python train.py --num_hidden_layers=14 --hidden_size=640 --num_attention_heads=10 --num_key_value_heads=10 --head_dim=64 --intermediate_size=1728 --vocab_size=8192 --hidden_act="swiglu" --norm="rmsnorm" --norm_place="pre" --norm_eps=1e-05 --positions="rope" --rope_theta=6140.0 --rope_fraction=1.0 --qk_norm=true --attn_scale=0.125 --bias="none" --tie_word_embeddings=false --parallel_block=false --init="uniform" --init_std_qkv=0.0191 --init_std_o=0.0 --init_std_up=0.0191 --init_std_down=0.0 --optimizer="muon_variant" --learning_rate=0.0022 --beta1=0.95 --weight_decay=0.11 --lr_head=0.00546 --max_grad_norm=2.0 --warmup_steps=0 --schedule="wsd" --decay_fraction=0.699 --decay_shape="linear" --final_lr_fraction=0.0 --batch_tokens=131072 --max_seq_len=2048 --doc_mask=false --train_tokens=902600000 --max_steps=6887 --dataset="wikipedia_en"
MLP neurons of a small language model. Each row is named by its layer, matrix (gate and up: input weights) and neuron, and shows model dimensions 261-324. Each number is 128 + 32 x the weight over its row's rms, rounded and kept within 0 to 255. A neuron's up and down rows have the sign that makes its largest values positive.
A block is one neuron, or neurons of one layer that tend to fire together. Before each block is what it responds to, as a language model described it from the Wikipedia text at the highest values.

Emotional state adjectives
L9.gate10 [221 145 123  49 116 145 160  97  90 110 109 175 102 195 151 110 255  85 154 112 174 155 184 148 112 121  55  77 165 114  78 128 121 138 156 110 147 114 118 147 113 132  98  89 110 128 137 166 113  95  91 126 147 143 146 191 159 107 107 146 109  88 149 129]
L9.up10 [158 124 151  77  90 144 135 135 139 129 104 138 148 137  73 183 202  94 120  95 125 128 131 128  61 139  85 167 166 101 113 123  95 132 109  88 185 172  72  96 122 137 110 138 163 132  73 115 111 162 173 101 142 106 149  98 150 171 132 148  94 128 143 108]
L9.gate21 [111  87 119 126 139 144 177  84 115 145 155  67  99 119  84 145 105 156  88 131 126  93  60 101 169 143 178 143  89 145  50 137 185 174 150 110 131 142 127 102 144 137 138 123 122 182 102  89 177 175 166 123 182 137 111  97  92 108  73 126 148 111 130 102]
L9.up21 [139 158 110 104 182 151 133  78 171 175 127 157 112 105 118 146 156 180 103 125 115 149 153 157 144 109 132 138 171  92 110 126 116 179 144 115  91 118 158 176 109 132  99  93  95 137 160 140 105 148  60 172 153 114 121 102  92 135  42 158 137 113  90 130]
L9.gate90 [172 106  89 152 113 140 163 174 120 111 123 151  99 128 170 159 183 132 120 211 120 148 111 163 123 194 169 169 146 128 130 133 145 172 183 137  89 177  84 139 121  75 135 102 186 180 116 111 100 132  98 141 128  77 151  84 110 148 137  77 242 103 160 167]
L9.up90 [109  84 126 117 125 130 196 164 122 115 145 146 170  76 185 173 105 127  54 124  91 123 111 143 112 135 101 141 109 148 140 172 108  73 127 104 200 168 130 169 138 126 137 139 179 167  82 138 136 121 114  95 117 121 138 179  81 130 187 140 164  96  78 163]
L9.gate252 [125 134 131 158 135 116  92 117 164 116  97 136 138 107 111  87 165 124 138  96 109 124 105 129 118  83 151 120  98 101 193  98 132 106 143 147  85 144 134  93 147 146 156 122  92 167 153 144 118 137 179  99 149 119 157 107 138 148  92 149 131  59 137 123]
L9.up252 [ 98 148 112  74 129 137 135 163 138  93 171 107 155 161 118 140 155 121  95 108  80 120 124 150 136 131 109 148  85 193 144  92 119  89 149 171 164  77 105 137 149  92 160 126 129 157  75 122  83 181 111 125 127 142 103 151 191 139 129 111 125 148 138 138]
L9.gate262 [ 82 174 156  49 132 136 148 125 181 121 156 174 105 139 105 154 189 135 159 126 102 137  91 159 159  87 107 156 162  90  89 114 148 170 116 156 169 135 142  71 103 162 133  95 124 153 177 115 113 142 145 155 140 104 160 135 132 131 147 217 179 115 185 151]
L9.up262 [105  95  74 146  94 129 149 126 168 113 101 111 126 102 114 115  92 151  57 111 117 147 141 135 103 124  93  66  77 111 126 137  97 136 103 211 138  99 127 184  88 133 145 131 130 143 142 112 161 148 103 181 100 145  88 141 209  94 115 106 165 112 175 132]
L9.gate404 [141 154 192 126  97 103 157 181 168 160  81 172 185  92 106 142 171 114 112 131 102 139 158 117 121  89 142 171  96 123 161 139 143  92 185 144 103 146 125  88  85 136 167  99 192 122 141 160 148 128  96 161 165 125 176 171 120  75 135 124 125 118  95 112]
L9.up404 [157  94 146 160 121 153 191 100  96  76 106 116 163 129 177 185 145  92 139 162 114 106 195  72 161 121 144  84 109 161  59 122 183 131 137 136  62  90 136 126 158  83 110 195 155 102 129 167 110 168 193 141 148 140 136 148 165 170 143 138 173 143  97 121]
L9.gate454 [141 162  91  97 181 168 143 150 125  94 125 101 153 174 134  80  90 128 175  84 121  90 127 141  97 129 118 179 122 117 156 147 149 122 150 150  97 130 107 136 165 131 170 118  86 187 151 157 133 109  97 158 148 190 106 159 150 145 149  90 145 145  78 111]
L9.up454 [105 100 163 136  87 129 113 160 116  55  71 117  59 138  67 193 131 145 143 121  85 149 189 158 137 114 147 151 125 113 109 103 104 131 109  96 164 127 136  97  84 193 148 152 147 124  60 156  88  82 192 116 136  95 132 140 163 121 149  89 121 160 138 149]
L9.gate475 [124 157 202 155  81 140 162 110 130 152 127 141 106  77 148 167 126 124 120  84 115 104 122 131 147 170 208  59  93 204 170 135 138 247 141 225 108 172  88 111 143  77  74  85 178 115 132 150  71 146 100 138 146 126 110 111 109 160  98 135 156 177 143 186]
L9.up475 [179 129 170 120  94  77  92 128 131 121 118 105 110 124 117 137 119 123  69  76 135 187  79 128 134 141 132 141 112  75 157 124 138 197 161 136  92 149  95 104 186 116 176 113 136 111 106 198 119 154 123 102 115 131 157 114 101 125 149 162 122 141 140 162]
L9.gate636 [138 136 105 111  98  94 100 167 121 188 145 142 109 122  61 138 153  66 129  98 131 131 107  55 107 111 201 168  37  81 163 115 159 127  99 220 137 128 101  82 109  95 129 155 176 189 111  97 149  75 108  97 135 143 138 142 137 115 126 111 104 163 164 120]
L9.up636 [152 105 169 177 125 124  74 120 142 142 145 105 115 120 135 101 134 147 139  97 162 159 147 105 176  98 156 170 119 106 171 159 149  96  89 168 144 122 113  98  72  69 148 103 161 101  91 141  97  84 113  78 102 126  97  90  72 104 144 108  72 169 135 141]
L9.gate806 [122 176 196 115 122 115  82 135 103 109 138 142 147 126 148  92  79 123 128 150 123  95 103 148 139 130 135 111 146 167 103 113 167 153 133 159 195 119 121 164 174  82 103 142 193 122 162 139  52 121 140 128 155 109 119 123 156 134 146 119 187 154 115 164]
L9.up806 [133 154 105 100 120 124 126 108 125 150 135 129 123  72 172 214 144  91 141 129 140 111 119 145 178  88 137  90  60 148 149 145 155 164 146 140 161 149 156 134 136 113  88  91 131 146 134  89 129 134  98 124 119 163 132 138 152 129  74 138 159 127  95 157]
L9.gate1032 [154 149 147 140  90  94 103 149 130  97 112 141  76 156 108 113 157  90 156 123 132 159  87 153 130 111 140 140 100 110 124 100 110 144 150 100  96 156 124  84 107 176 175  94 175 131 134 130   3  90 139 160 186 123  90 190 212 113  51 150 125 142 130 118]
L9.up1032 [146 153 110 109  93 134 177 117 154 125 159 147  85 172 141 104 111 124 200  89 162 154 157 187 155 170 114 160 145 174 166 186  80 147 130  83 150 206  57 134 140  84 168  75 167 136 150 173 148  67 123 205 112 112 161 148 173 164 129 151 139 112 144 155]
L9.gate1272 [132  93  76  84 132 115 102  20 113 166 157 118 117 154 193 117 173 111  92 104 145 166 112 146 128 162 104 108 154 141 116 136 190 154 143 180 130 144 108 158 153 159 154  94 135 123 121  79 114 124  79 169 151 118 139 184 123 212  94 159 119 196 114 121]
L9.up1272 [138  99 109 149 114 134 119  96 127 125 135  96  95  46 153 130 122 113 145 122  92 138  95 178 178 171 118 168  77 130 116 117 121 152 141  97 134 131  86 143 180 127 122 213 167 119 120 129 126 181  85 117 153  61 111 120 107 173 108 109 171 111  84 107]
L9.gate1278 [154 132 133 120 173 128 125  99  86 120 151  66 114 121 125 176 167 125 116 135 123 139 149 156 158 145 135 137 100 135 127 100  93 184 111 166 116 138 106  80 149 110 147 147 111 179 116 102 136 126 153 119 182 111 138 120 119 186 121 112 123 176 133 199]
L9.up1278 [153  92 118  67 127  89 100 130 126 157 172 103 221 119 147 170 147 184 201  83 138 127 159 118 133 129 138  94 111 114 122  89 162 159  86 145 111 160 111 111 126 116 117 125 118 103 123 156 127 173 165  90 201 114 134 108 190  67 124  73  38 153 126 140]
L9.gate1577 [145 162 100 174  87 141 102 139 103 117 105 122 126 159  86 158 103 125  54  97 150  78 144 170 131 101 172 146 130 156  66  71 106 235 135 103 112  85  70 118  85  85 191 111 141 135  79 138 121  86 129 137 121  62  84 122 136 146 169 147 133 146 184 123]
L9.up1577 [196 142  43 154 136 120 155 112 132 162 107 133 124 108 130  62 144 156 122  99 147  77 146 157 116 167 151  81 115 164 121 127 133 143 126 147  85 113  79 137  82 141 111  72 103 157  79 190  76 128 134 125 132 150 124  82 174  84 163 124 137 178 213 105]
L9.gate1676 [153 125 138 148  77 121 128  79 141 122 150 161 164 131 118  85 164 139 118 162 120 140 111 102 153  92 174  87  76 163 174 187  69  82  95  66 122 116 112 122 114 145 125 131 124 111 115  69  83  71 143  99 150 149 169 129 165 100 151 110  53 111  78  67]
L9.up1676 [182 121 174 141  81  97 138 135 104 127 128 124 109 160  97 113 155 167  83 203 128  95 128  94  94  81 114 122  86 160 115 210 158  81 129 126 104 126 193  83  74 120 126 149 131 118 179 157 146 171 150 139 118 145  93 125 137 108 212 139  38 120 120 104]
L9.gate1701 [149 107  91 121 114 123 138  92  98  79  92  87 140 127 130  90 123 129 131 143 103  89 117 167 138  91 130 131 193 130  92  91  65 116 105  77 113 151  32 166 166 143 167  78 190  73 120 130 120  86 184 147 110 131 174 113 138 166  91  97 164  97  79 170]
L9.up1701 [144 128 134  97 126 161 112  61 128 190 159 139 168 125 110 124 176 157 137 151 108  88  62 166  74 141 153  95 123  96 164 128 129 182 164 128 123 126  75 109 172  68 136  93 129 128 131 138 118 122 213 167 110 118 127 161 179 144 158 134 177  99  50 127]

Verb stems before inflection
L3.gate1333 [148  77 189 120 132  77 133  82 163 100 157 117 170 115 214 167  97 100  66 157 137 108  86 174 149 109 149 126 114 184 150 164 139 173 184 146 156 123 114 154 182 160 129 141 147  93 101 149 164 149 143 122 101 142 148  88 158 182 142 162 104 177 135 165]
L3.up1333 [149 155 187  85 152  99 141 120 150  94 147  81 177 165 166 166 167  86  78 156 149 146  98 183 127 150 131 107  99 134 161 164 136 184 178 143 142 119 112 147 148 144 141 159 156 122 141 175 101 135  97 156 147 110 122  73 178 128 174 155 132 180 104 149]

Romance-language word pieces
L10.gate465 [ 35 143 121 112 210  87 142  68 150 169 102  90 150 142  73 128 149 135  97 100 139 157 130 169 152 112 119 155 117 111 151 142 182 147 131 170 146 136 128 150 128  86 139 124 104 145  68 165 114 131 126 104 140 179  61 171  81  74 167 117 172 110 139 105]
L10.up465 [106 104 174  82 171 137 147 100 114 129 159 134 120 112  89 137 139 142 151 115 120 115 154 129 134 150 159  94  81 127 115 185 103 191  95 101 143 164 110 127 135  60 163  94 166 117 132 112  94 121 131  48  97 101 107 155 106  90  88 114 173  84 148 181]
L10.gate701 [128 173 129 106 146 129 158  92 159 147 140 112  81 135 154 111  98 178 134 120 112 170 121 188 152 122 122 126 165 144 123 140 115 167 116  89 138 103 151 118 155 177 155 125  87 112 148 138 105 136 131 175 158 142 122 109 144  21 154 126 168 136 135  99]
L10.up701 [117 141  96 165 178  90 128 176  76 165  75 120 140 187  86 127  89 100 137  97 139 133 116 132 154 109 151 121 112 194 125  94 176 114 134 138 100 103 136  99 130  92 113  69  65 123 104  99 128 193 118  59 110 155 151 146 150  88 163 160  95  90 141  91]
L10.gate1221 [134  84 133 156 119 149 144  98 135 136 116 142 146 116 104  85 120 169 140  89 131 128 122 132 132  97  99 110 122 161 155 132 104 141  99 123  95 143 122 113 136 149 181 133 114 131 119 146 131 122  86 117  98 133  80  81 151 182 158 227 111 136 126  87]
L10.up1221 [134 141 113 104 180 112 166  74 102 152 130 136 101 117  85 144  81 113 126  86 122 156 162 115 122 132 172 148 136  68 188  96 105 157 142 143 141 121 149 151 193 134 122  99  71 139 145 150 151  82  75 152 137 149 145 158 111 131 116 110 119 126 116  75]
L10.gate1452 [184  99 146 122 120 118 120  90 120 116 144 171  63 154 119 145  72 161 132 121 127  91 132 126 125 121 119 139  85 105 222 155 100 144  93 134 166 124 129 145 154  90 112 151 127 168 149 126 128 103  99 115 131 139  81 151 144 158  83 161 110 127  84 139]
L10.up1452 [115 115 136 194 149 107  95 113 107 157 158  89 120 195  78  63  98 124 113  97 168 104 129 116  99  95 132 107 193  97 141 125  91 102 120 124 208 139 176 165 150 124 167 141 118 167 145 108 147 152  70 117 132 116  89 135 124 135 103 109  94 141 142 138]

Infobox field colons and word-piece endings
L3.gate387 [140 115 126  95 188  94 139 129 140 169 125  88 150 129  94 158 103 198 118 104 138 132 156 126 118 206 143  69 177 108  51  94 168 148 119 132 111 150 137 129 113 125  88 131 113 153 143  95  98 138 100 172 112  40 136 125 133 141 114 151  42 150  97 102]
L3.up387 [155 141  87 136 178 107 155 158 105 107 109  91  84 124  88 167 161 154  83 107  98 109 135 166 146 120 208 104 161 100 126 172  90  98 127 116  72 111 189 144 105 122  92 187  94 188 190  77  93  55 119 150 118 106  64 181 133 137 174 113 123 117 124  94]

Adjective-ending word pieces
L10.gate1139 [107  95  69 121 121 129 151  99  98  95 130 170 157  66  89 156 147 128 158 140 106 128 142 111 135 123 125 162 145 152 120 141 113 131 125 111  86 123 124 100 164 113 146  84 111 129 140 105 124 139 173 156 126  91 152  93 155 150 128 172  76 115 106 124]
L10.up1139 [ 65 130 181 133 120  83 129 125 128  96 117 172 149  76 121 126 140 110 130 157  75 108 116  86  91 145 112 133  85 168 134 144 146  96  61 130 140 169 124 120 150 129  78  71 151 123 101 124 150 163 114 169 190 146 125 166 113 107  72 154  91 112 166  99]
L10.gate1253 [ 96  75 123  83 137  86  97 107 115  97 152 143  98  94  95 150 119  99  79 164 155  60 127 130  21 136  76 149 173 130 145 167 128 117  75 165 107 160 200 122 146 164 149 105 185  49 117 140 125 135 148 157 171 146 100 121 134  94 123 112 134 185  92 133]
L10.up1253 [ 92  96  90 121  91  86 132  77 127 122 155 112 127 142 152 129 165 138 166 167 117 101 133  53 131 157 120 106 151 123 172 126 165 110 125  91 125 136 121 149 118  89 143  90  49 127  72 164  98 133 137 175 114 140 137 107 159  86 135 113 179  82 146 109]
L10.gate1458 [105 164 110 142 111  79 142 138  91  97 179 143 123 127 104 173 143 139 127 164  81 101 131  94  89 144 101 136 152 124 123 126 138 136 175  92 114 192 150 109 139 127 121  68  88 137 144  84 155 168 188 147 114 105 217 113 178 114 105 112 141 139 115 115]
L10.up1458 [141  96  87  88 150 102 146 153  83  64 149  77 164  90 103 137 130 147 139 180  91 176  81 126 141 122 113 158 114 147  82 150 151  89 118 165  90 118 135 123 175 138 163 105  93 130 150  99  98 162 112 115 107  83 187 128 141 112 152 177 140 139 148  89]
L10.gate1625 [158 138 105 180 124 146 155 157  86 161  64 101 120  80 104 145 140 138 154 133  90 128 103 149 122 168 123 137 176  68 124  95 105 184  93 141 103 147 172  78 186 103 114 145 165 132 105 151 164 113 169 174 136 130 148  85 135 107 132 168 113 147  99 127]
L10.up1625 [ 93 105 164 104 182 111 133 154 163 153 128 128  69 129 152  95 169  72 146 167 135 195 113 171 112 176 132  78 162  71 121  90 116 137 141 171 145 118 134 142 146 170 144 197 192 117 111 128  97 131  91 145 150 102 152 113 178 123  98  61 107 122 106 161]

Before foreign proper names
L9.gate17 [ 85 163 158  33 145 180 107 109 135 139 118 135 109 105 129 124 154 170 101 159 142 133 100 104 176 155  94  96 102 156 100  68 123 169 112 176 143 133 101 157 125 129 131  56 114 104 162 104 119  69 119 113 103 113 132 117 116 107 145  96 130 116 110 170]
L9.up17 [ 92 135 145 123 127 128 119 128 111 182  73 105 153 140  83 144 152 172  75 134  87 207 124 167 137 125 186 171  66 146 150 117 131 124 176 104  82 130 127 129 101 133 121 108 160 162 106  82 120 183 100 136 136 152 109 142 232  85  59  83 152 149 119 172]
L9.gate365 [128 168 117 202 169 113 124 109  93 104 135  91  99 120 163 118  96 154 100  80 133 148 165 164 105 151 133  78 155 161 132 147 147 144 163  98 157 110 139 147 155 142 150 131 140  97 164 102  99 128 105  82 183  90 129  79 131  73 147 153 149 138 157 127]
L9.up365 [134  97  91 148 121 150 132 145 118 172 108  59 121 143 103 179 128 147 231 142 145 139 101  70 112 128 134 109  72 153 174 188 138 122 113 113  69 102 123 131 114 111 158 156 107  56 161 126 150 121 134 136 139 124 121 111 142 152 120  98 100  96 155 143]
L9.gate385 [143 142 173 171  69 162 118 160 165 119 135  89 158 132 143 154 141 167  86 110 162 151 194 108 146 130 163 139 119 170 126 114 151 193 178  92 101 173 147 165 155 134 138 121 134 109 115  34  89 127 131 153  65  97 154 100 146 153  75 138 152 127 140  88]
L9.up385 [151 161 187 101 132 152  56 144 156 133 129  38 142  75 137 107  93  90 123 102  75 144 111 103 110 100 168 128 133 112 127 141 173 178 150  81 112  71 138 162 164  93  77 137 144 132 209 114 146 147 148 103 134  90  96 145 147 167 120  63 149 134  24 158]
L9.gate671 [114 132 101 110  99 168  85 131 143  94  88  66  78 107 116 176 181 163 159  62  80  96  77 144 135 155 157  80 149 163 161  98 126 131 163  90 133 116 145 137 138  96  74 100 100  92  98 151  70  64 137  90  86 149 184 176 113 125  74 121 161 113 140 155]
L9.up671 [175 105 152 119 101 142 152 179 197  93  98  79 117  89  99 195 161 121 145  89 123 121 101 127 122 154 104 143 156 143 138 135 132 138 122 138 119 147 157 170 139 195 102 150 160  86  90 169  97 102 126 108  76 102 176 199  96 146 110 117 123  27 146 121]
L9.gate738 [ 83 150 129 186 109 132 171 138 151 137 109 161 166 148 141 204  97 142  78  89 107 105 171 119 160 145 119  74 201 139 154  97 178  84 157 116 127 148 127 131  79 159 107 209 106 119 169 170 181 116 123 135 176 134 134 141 150 109 129 114 169  91 126 132]
L9.up738 [100 115 135 162 113 148 135 103 134 142  76 143  91  91 120 171 163 130 136 191 135  91 166 193 162 171 138 119 120 137  87 173 126 118  91  91 130 147  80 133  78  99 125  88 141 103 159 151  75 115  42  86 142 146 111 155 135  84 155 150 147  58 191 122]
L9.gate857 [ 71 126 127 101 132 128 130  93  91 128 160  90 110 122 164 109 102 163  79  73 153 159 199 114 123 170 143 147  89 112 140 130 136 152 118 132 170 183 158 109 141 187 140 141 152 141 127 153 191 135 117 169 132 129 127 150 141 163 115  81 126 183 182 114]
L9.up857 [ 67 135 123 134 178 158 119 132  78 122 153  60 158  83 142 179  84 138 106 131 196 153 117 107 148 175 132 113  48 158  98 113 113 164 131  90 104 134 106 114 135 153 151 126 144 105 147 136 156 129 134 115 130 165 120 151 148 115 145 131 180 140 158 139]
L9.gate910 [110 130 121 134 131 123 149 170 142 156  69  96  96 120 125  90 173  95 139 127 174 139 143 189 123 145 131  86 139  86 106 154 107 133 117 142 157 153 119 124 137  92 191 124 147 147  77 148 175 141  94 132 142 159 155 128 130  81 220 119 117 161 143 206]
L9.up910 [132 152 191 199 142 127 130  92  99 100 139 102 136  67  90 124 101 119 197  93 193 187 174 104 165 108 146 102 143 131 139  92  70 100 146 145 134 153 147 109 141 104 101 136 114 150  76 168 132 138  91 162  78 126 167 197 166 100 150 190 137 124 121  55]
L9.gate932 [109 148  82  63 158 104 160 163 124 122 133 141 156 144 133 140  94 117 122 131 114 135 167 118 120 150 106 126 118 111 170 108 135 142 110 176 121 169 162 151 145  83 158 168 119 147  99 191 112 118 187  60 127 165 153  94 111 117 188  76 158 135 143 136]
L9.up932 [ 88 131  76  94  96  92 130 108 165 173 126 132 132 153 106 137 137 125 149 165 112 114 132 119 127  81 113 131 161 145 148 185 129 104 132 192 119 225  64 129 177 135 153 136 117 155 116 147 135 126 122  63 129 123 117 145 146 137 162 162 123 107 160 187]
L9.gate993 [103 131 184 150 112 171 121  93 113 138 127  95 102 133  50 118  90 135 136 205 144 170 135 125 101 144 155 106 126 119 129 146 141 158 127  84 109  94 148 108 176 138 104 195  83 121 105 143 162 185 121 133 116 158 181  88 151 105  92  97 186 131 152  66]
L9.up993 [147 155 147 134 169 152 102 136 123 114 190 109 183 119 117 100 164  73 121 158 200  99  65 129 178 111  82 133 147  93  88 136 126 133 110 159 130  85 215 108  93 127  33 139 201 119 127 145 127 141 105 129 153 141 130  47 126  63 146  95 130  53 164 134]
L9.gate1107 [ 89 162  97  92  97 126 148 138 115 189 125 140 158  78 107 117 155  78  57 136 174 168 123 132 118 108 126 156 169 112 156 158  95 130 131 137 149 167 155 161 110  66 183 135 101 195  95  83  99 145  99 125  89 151  88  65 111 114 125  76 165 145 126 165]
L9.up1107 [112 130 136 100 107 126 101 152 177 115  99 187  84 106 102 145  88 143 143  94 176 150  58 122 155  91 161  88 153 112 153 112 147 149 132  76 126 103  87 124 138 161 162  92 119 119 129 144 117  38 169  77 128 168  59 222 128 100 143 115 115 141 149 146]
L9.gate1311 [132 109 100 138  97 146 165  99 130 101 182  84  71 196 105 105 108 151  91  71 171 138 136 125 163 138 108  86 124 164  76  98 107 106 163 113 142 152 157 114 122 120  86  85 128 151 198  79 108 130 113 155  89 107 129 108 134 106 132 147 166 125 105 149]
L9.up1311 [106  89  35 145 127 117 163 143 163 160  90 196 132  88 146 136  94 106 153 134 176 147 114 178 159 103 158 154  96 158 139 100 113 158 168 104 102  93 122 178 127 171 138 153 117 141  80 128  37 125 162  65 104 133 175 123  97 180  98  60 100 140 183 125]
L9.gate1323 [148  76 140 175 149 126 203  89  94  98 174 141 103 137 104 139  89  99 206  60 115 121 163 169  79  95 139  92 136 141 127 130 147 160  95 126 145  89  93 176 130 159 104 170  84 175 144 109  99 111 152 162 106 118  68 132  99  82 146  66  92 123 132 168]
L9.up1323 [ 73 143 143 116 167 123 104  78  94 203 109 148 138 108 116 157 150 151 142 135 137 145 211  94  84 118 145 171 166  92 141 100 146 117 153 151 118 116  79 126 110 146 191 129 130 182 117 131  72 137 141 201 186 191  97 171  83 139 148 132  88  70 158 124]
L9.gate1509 [ 73  53 130 241 187 105 164 137 130 130 140 130  79  79 128 121 133 105 142 142 132 148 122 127  99 151 131 122  40 134 109 158 152 172 121 116  91 102 147  61 153 124 209 140  68  95 130 139 160 176 110 157  95 143 114 106 129 168 161 163 137 118 144 176]
L9.up1509 [100 136 144 125 126 132  94 102 117 126 108 152 108 111 175 152 159 147  96 116  89  74  96  52 126 102 148  79 145 131 145 150 115 140 160 145 173 146 107 139 106  98 115 156 141 170 177 107  70  87 101 126 151 159 168 124  73 143 123  89 198 168 111 135]
L9.gate1598 [151 111 150 115 137 118 122 119 182  84 120 142 186 168  93 203 164 146  92 145  73 129 141 169 129  89 129 122  78 170 136  79  96 143  86 129 205 186 137 106 140 148 187 150 177 113 115 105  96 159 146 128 105 152  95 170 111 123 147  94  76  84  99  70]
L9.up1598 [ 93 130 146 161  93  76 120 134 146  87 138  68 130 119 108 107 114 159 118 112 113 134 143  60 149  95  82  97 115  68 124 154 112 139  75 136 160 126 155 100 143 145 126 126 138 119 119 102 156  99 104  99 156 183 121 104 154 123 149 115 109 114 121 124]
L9.gate1642 [125 118 107 144 123 118 106 119 130 124  65 157 160 125 118 103 159 135 138 149 132 142 139 117 174 124 117 117 158 100 139  94 113 138 103 166 140 116 125 152 129  78  87 193 157 122 158  81  95  57  86 107 151 121  44 161 145 114 115 153 109 132 105 183]
L9.up1642 [119 114  92 140 161 111  92 141 131 129  48 164 170 109 109  65  81 120 146  94 135 162 136  94 125 107 134 122 172  28 196 114 118 111 116 156 143 153  90 145 174  68 129 160 127  88 128 114 116  89 106 109 108 147  81 162 141 146 168 131  95 122 100 114]
L9.gate1697 [153 142 202 148 172 177 114 122 125 124 102  80 134  89  99 146 184 139 193  74 167 151 130 153 174  95 197  54 125 116 126 142 143 165 132 145 109 165 146  92 143  79 122  91  68 100  76 109 104 136 173 137 107 120 119  90 101 149 116  88 120 108 142 136]
L9.up1697 [102 123 166 171 133 153  82 140 120  93  99 100  73  72 140 180 131  99 148  92 150 154  99 134 117  86 135 157 169 133 118 138 202 159 205 133 145 131 116 167 148  93 113  92 117 108 152 133 116 113 150 203  78 127 133 113 140 126  64 103 125  97 141 140]